python train.py --num_hidden_layers=23 --hidden_size=320 --num_attention_heads=5 --num_key_value_heads=5 --head_dim=64 --intermediate_size=1280 --vocab_size=4096 --hidden_act="gelu" --norm="layernorm" --norm_place="pre" --norm_eps=1e-06 --positions="rope" --rope_theta=10000.0 --rope_fraction=0.25 --qk_norm=true --attn_scale=0.125 --bias="all" --tie_word_embeddings=false --parallel_block=true --init="normal" --init_std_qkv=0.0477 --init_std_o=0.00703 --init_std_up=0.0477 --init_std_down=0.00703 --optimizer="muon" --learning_rate=0.0115 --lr_mult_down=3.0 --beta1=0.95 --lr_head=0.00539 --warmup_steps=130 --schedule="wsd" --decay_fraction=0.729 --decay_shape="sqrt" --final_lr_fraction=0.1 --batch_tokens=[65536, 131072, 262144, 524288] --max_seq_len=1024 --doc_mask=true --train_tokens=425200000 --max_steps=1692 --dataset="wikipedia_en"
MLP neurons of a small language model. Each row is named by its layer, matrix (up: input weights) and neuron, and shows model dimensions 64-319. Each number is 128 + 24 x the weight over its row's rms, rounded and kept within 0 to 255. Numbers have three digits each.
After each neuron's rows, "fires after" lists the tokens most often just before its 100 highest values on Wikipedia text that the model never trained on; "fires on" lists the tokens most often at its 100 highest values on Wikipedia text that the model never trained on.

L4.up170:151190136121122110171173178114121097104122135091121126091130140134134152148110140089105125174176110114121121111120095132109106115177102074054127097124142130089144122126166146107125108126116133138091154112144123108103133154161129119155137133106115108140174120086140155192136121118118102116121098134123107115089176139094118129133137087122110133107105106133125146160127114213131109102151078092135118153183150141132082147145099159116133099143137108143145162145107101094128155135162156158138135103142101087141192137133132130105118137100149151128112121145115087100126136140106143128138099095155151137111185134121120129136136104132132107115109124145146171141146114131124158112104140100155153108144111124161140145124153101106126132093132130129154175164124129121141168158128155
fires after: "==", "===", "===="
fires on: "D", "G", "M", "S", "W", "T"

L4.up961:171144107151088159152116121128105125127150139116148139129174125127168116132134097114131125113144125125136143122090124162104153080121139096136188167146153133156116108134149100052095138135098100148099112137108158122127096106184146169154128137101125131152108089129121128131141145107115132151154131104119105141144133135116161160135162190155101150107147140104129148157141126104115091164111130132072137120122113118183094160102123110102156126128122109117144117104160104158180123135112155082147150134184104150100125145101144114155078103118097132115144115166128129133141120183149122121121148115081176142117130112127128118105126127120151161156131123114112157128089103117131114101113156111089168134140127108116113153144108140137130144149081157136109144145148085103092127135113157
fires after: " C", " P", "w", " w", " H", " W"
fires on: "ed", "ind", "anc", "or", "oll"

L4.up439:137094139153103112127124122130133135124146177131094157121109175161104143123160119172122120125168172130086117121146128130134101120130091174181129124113146116158131169110124142147133191148138110115105134088140117128133102134113167075145151137135111149141114089121155115180132101160151124139113129106123103128099134105170134124079159129102124122117175132184133099109108135142110104159116120150096139088128088153125153069089159119051168121109125118089160144151122105107120127134095110153091143102113137112141089141125168156175116116157138141135146118132155149104151093124121198146130140134136177157116120113153164112139109134114108068108116137129163077161097118136130116063153120108106124096134136138153112146110150143126084151108144129142131127153103140109135117145113143
fires after: " f", " H", " F", " G", " g"
fires on: "ap", "le", "un", "ly", "igh", "ire"

L18.up921:152144096102115135103159102119112118155126128101161137161110159109107142122114067122181142108128095127134127151150129103148103113127100089144123142129130084139151138111162134086143142106129113137115140147124133173098124119133121127108129174148132114124123142132109127172141143157121150151133148143120130138089157170089116136109099100124145131152139121084121112121087131165161103135129110158130139054111120086132163164189160109169130126127102152166128130094143165097162125099142117087123107074111154132135132157142143139161137133131163115150100108130155117134138117070084145093138174134144102085127126100116116103119166100078130124096087147133127139135151099135151133103175100156113146139118121126182134149118118122152132126193169142163116161128108131148111166138129109
fires after: " at", " the", " from", " d", ",", " At"
fires on: " the", "'"

L4.up669:150092116099108139112144115116087137155128145117115159143113179113161133118130110174099132104147152102160102131127158101112130112105140101129157138126122125107169143172127130125153085126088080089124159131144102139128110155124180084103104144118155150154132123109140147151135152111148106156067110099130121162125116160157179136124155167124101079134114126144113143150153125119114139132123140115127104169167172174096122131110103140158128157126126118148122089131140138126113183141113125118133109101152129128131128125094090131101151128137121087122163115119154125101120113126149110111113148077137161149133098158153142128100129109068149182076101199112104126106133144116118117109119132123115127143162097174105115104101070156157112117108139140111139140089098105108156140085151096
fires after: "\n", "==", " (", " ==", "===", " \""
fires on: "\n", "in", " For", "for"

L12.up404:151119130158113121083132095113133151121113127164135126123119108147080143071181119161159111122112058142146166089149145118152113126146103147125109132170134144104113146160127121112155133148097097127103166149139133107103117130110128133131146132109130157166136132100128135111119183088076083174188142159123146121094094131152129162114120182114115215124155146098118113095123122124131175119109149108112128143111117122104157108099102100106109134158143147112109135158076108143149104158133146151118145123106126138144139150120108115123162169126151121158162085163136125130111134113096140175094111102162174158126101118114163141105146143136056091110132136144184122098134105123127107112119156087115172148094156126111150157118123151120124122101120134095120166109098077112133107182113087
fires after: " G", " T", " L", " D", " J", " R"
fires on: ".", "ain", "enn"

L4.up238:123119099143107149136151136129145096143115096099094143113117153137073126158129109126120123109167112148158138127146098137107116149172138102119105092140127114146138146131123151132098153109137127147125110113070136114141137114145143174115111115161142144135090156142103167136140142117153128130114154121099120117129143097121115117087075131150165137080162072150131154136132147149075103110154109123146143147167133150131145151090139143158131162156152060129137111101123087168132127118107107091157156081156118131145084063132123098139138151148128120179114129145131143124163144165065152116149149123139118120128083100134150141124113139123158099135151078090157122141134141127106138111138142089145107145095114141095146129150108122099126115170130130149151138112154130140115145163162064
fires after: " Ad", " Label", " Released", " Des", "ats", "com"
fires on: "m", ":", "ign", "ier", "om"

L4.up400:163140106173138122155128168127127107206074110123135133133134086086119120148142162165129097119111168127109164132108154149110130116137138130122129098149150127168111132145147127132146123138125092097134174131116098144182109153127107115128174130160114140127146126133095131163106122158086126101140083154132118136129123143141121130094124118132107132138110140112125089128172185115129128153129139103146117126131150149162112133096139148147180119090133114127101147142138114113119113156155151123109100116119118115131142124131149121123136116127105146071125112131155102141102188137155137148168165131166130107138132127126102158151095122132135218143106101101117108135103137111094125089151122116137102113126125137115124199132095123147107120099166156129136160160117094165134146114150164
fires after: " P", " p", " H", " the", "P", " |"
fires on: " U", "ear", "U", "ay", "age", "ul"

L4.up845:151132125122157131116117105124140113109125106155154145128081139130122107132142122141140122125167164101139140118133100129158115117174152159109147158113196125129175123137139109120089089108093148126145122147109133123111137132106157139133120101088130077126131127188120141127102138131142105132154150107147121111118134118135097146121128188148147098141106097100141153145149163114153143136125139102117181149105141115121111116122122128137141126130128151119126106118138133123139111158116162075131113163107096173124102099132162154180129170140075148125116073132108171152100119160173157090148165115152129101113130125138043118148152138131083170109084116122143099129113126102144121134105100130117148085105156100115152126090180114131106110124135146088148156145096165128120136146127130
fires after: " A", "i", " a", "A", " all"
fires on: "qu", "US", "y", "er", "ym", "oy"

L4.up457:134121134158094109151124126110141140123139101148091181101142136113135177107134122158149098106118129111157120130173141142153138124133161099162141134132117157088118135120128107160060128134128116128153090158134103161139073087134093119136136106159130125125146079123115140133122132111142119103153158121116148148126122106124138157120105145083107110131133127115127145129126125166145164144146130184133105124094145122116152115082135110168125094190061085117124112111137146106121096123131128078065127180153111101121122118129139128160111139120144122112151145108080175099112140097126127108115132152150136096152124113133093138125161137110134154155136141145086128137178142116146149149143145150140147174125139136117133139121136108176161087086114107167107137096129137110157119081123142
fires after: "\n", "enc", " player"
fires on: "\n", "v", " (", ")", "The", "),"

L19.up1102:160138146158117093108106085119062158153157105135114124130170156158134117132111130117175155132112129142104143111131109164161121168174140139138125145164145118095114094149128139131161121135126148131108130149156116115108123149071156083105194165153140098105098124129105129096149144132122148119158131085143086149123116114124128158114152155097118181171093124119141142138156139142132144107129127165126135121126179104123143124109121147156114171085120168143111114114162139135122148122119171093127136120141127098137109139145126127134117124139132139157127129158106118119139126129105110131153107129157130109068134131106116137142105137148157155120118110120141146150154155114149117149139109172113167141110145132135083170086205142139086148067127117087158123128118128153105086143176143
fires after: "\n", " (", "b", "C", "E"
fires on: "\n", "P", " (", "R", "M", "N"

L4.up934:142112129112149138115140126134150133118090053151111046101140124107100141138158115124133107095169095124108142144174094132158149104127138157130115116130133095134105131148134132112142135096121187142124130122144129126123093084120127145153144129125137105132124125157152130139145137134152129131129105139121111135108128097124135124130141176141070123142133087145139126117156164150161090150130163134098106120108120196108125074170138125146144138133152153130114154122123112088166103111116148100098105126087113116117138140106091102113120164139138136107093133114125119175173106114120137132090115083147137083108153192070096084136171091087138184151118139161122130155138109115134107111133125110128165143095136112172128126151131139130139140121115111135119131093154109151154099145169119
fires after: "in", " J", " G", " al", " Ag", " R"
fires on: "field", "one", "ody", "omm", " that", "ain"

L19.up329:117158102110154095140137134156130141116150109133128143140109123202148132128098160135096098092131143158122104148128152143160102163162128130139144114152113171125105128123119158094094173154157055114129113101076122155074113128074103108107114118093132150122152093157145144191149104136160149135134116116103143071139154114083103078133121166159161147138150135192128153156145098106135091128139121116123104131123117111157107139090123148143133119093110128139101125146170083161168134110120178130137103131130127113118154112085145118131102135101189167144122129121119118115120121091073120141147144124166115159125113128114130133088155170167161116140127149139151105138109142151137093130140118132094103133171130109123179125093123113153119115150115107128121142154125110112135114117125113
fires after: " |", ",", " 2", " 3", " the", " 6"
fires on: ".", "–", " 8", " 11", " 9"

L4.up136:091137164166145129119109161126149200126130077098063172134084095119066076099163117173172139130129170132086127134136083135144165118133115125158138089155139100142126107121147163107154115151102067147110141161156156119114104143139113109134120154144106127109106143055152151121109133147086137074127115170115127115123143100119128137117155144059093126124136144134154142154117125140125132132175112162102175151129148120099131144168142126136158136113135109120096091118173112152098125159118131116120084138133149125126191135142100151127131150116141136106105113115123121101095129139120144090095161128115138145146124133133129163188137111119161131170107130121146167086151115115147128132109089142127110102115149126151119107145145099136112124097125134148129123079117151139166113159118138
fires after: "\n", " \""
fires on: "A", "S", "L", "J", "I", "7"

L4.up550:130120126159110126158163108122142157117149154067201103115110141150159150134140103132088156148170143155094128123108094136113104114141124167096150130136085109153091164144094163129146159126166109149098113150123110121108119121123170145106134180143103124136128126153061087151123138168104182123093104156106106145111099111125128103113121163104126146120122128101111140166167136131100088120134084137181136181120127169139086135152146135176159108108109163089111137093115142109111102114125120174123123083165167128140090135109108105120106153137132124135150130102116139123119167115156160071109106135093111134110131108157146132135115134149114116116122171166145103154146155121127128134112089163126134141122125153138156141066182128128103125114110121107103110108151176145116139164114087
fires after: " l", " f", " dep", " exp", " br"
fires on: "an", "e", "ig", "os", "i", " me"

L4.up1169:139098136141161116134133132089161115131094138135089176154144160126126091148128092113131186158165115130158151168143101143126131117145155099134147128170136134167124133138146143096135149115109119166155079163142136139111118109084103080153152162147144142146103131150136127147134124136135152129095184074142127134107131115156135119106117119169102118082112124145118195122150173163148132134110129092084144165070105100113130119151133117170135089155048094123139145111121161104166150130123125156102129134134161106145133134144112119136139152104112093132134124127145133137120148132122124098124161150121110125122105156145124125096127146162121127090144100158157116123127100107084103164115107129135136132147120149112171103125109121143087104159083091089110104122080136152158137142074115
fires after: "\n", " (", " \"", " App"
fires on: "P", "A", "e"

L4.up91:117115121133082098108128116132095171130191100121139112128091150116119124108165098200140124167139148118141143141155129142128112166125167113116142140161136096137129095126130135123136131130112121099136107117142109097165118112185118102118172118143144160151132098100187147096130144119143124132128108160130077151153110126112170123091135118152114187122145163107137156118108162181157107170105139138134097160163119160139154140129095094146119119140075139170101103136106157105136119147127119122113140146104130121141131122151140115092119123118154128087106107140137111125131140113136110143090124156163192082117067100115152152140136096100138121122155124133093122137115119135117154124111119150138139084133136090148158163126146124132138137121148107113111124134102167126093126159076160
fires after: "\n", " H", " Se", " 9", " al"
fires on: "T", "one", "ed", "78", "u", "C"

L4.up1167:125137099180113142131097118159130141129122116103128149096094135161112143142129154133132114150184138113117130092135129161134111178163107116099152130151075088086158159132153121121111116137112105072112116116117106159120130183142139100163148122143097124152117105113150081149122109130133100132085126130116145125111131140129112104155105146075128100117102134162119071098144121195135121165119136123120107107143149113160104167141119155086117121116173121124142126168104163122126149127145160150176125087138121112134122138070126115154143116128111158145176129148179136115124107129128153152120112062092132159126149123111089131163154130146134152143118167151112114135105165141112152134132145120140151135161126148096119108112136151134131120110112076177115120111112120125101152109115101
fires after: " that", ".", ",", " and", " but"
fires on: " it", " It", "he"

L4.up1148:168133120123131076144156177152099126108129109133119140141069134107143135125119161142163100163117123128122128101162130130136101140141110124103133161108093151161109117131123116135119132129113088128098121135145149117141107113102144120094080143126165099121103117124141144130101130126138129139155110107110171127070133102102117139064135115142109123166153118152151119121170082116133165180116133067132120154135122118114101124067207118151191185078126152147103130120143098164127124114075156149089131110120103132111108136131149105134119086163134117122146146120134113174154168107137136136138104126105111123098127128134139099153152106142156125110106123127146140120099135158086151140143120138136146145143142181106144122097111149127128120136123153102113147097122125104128137132123145
fires after: " H", " E", "k", " R", " s", "in"
fires on: "ter", "ing", "k", "ater", "orn"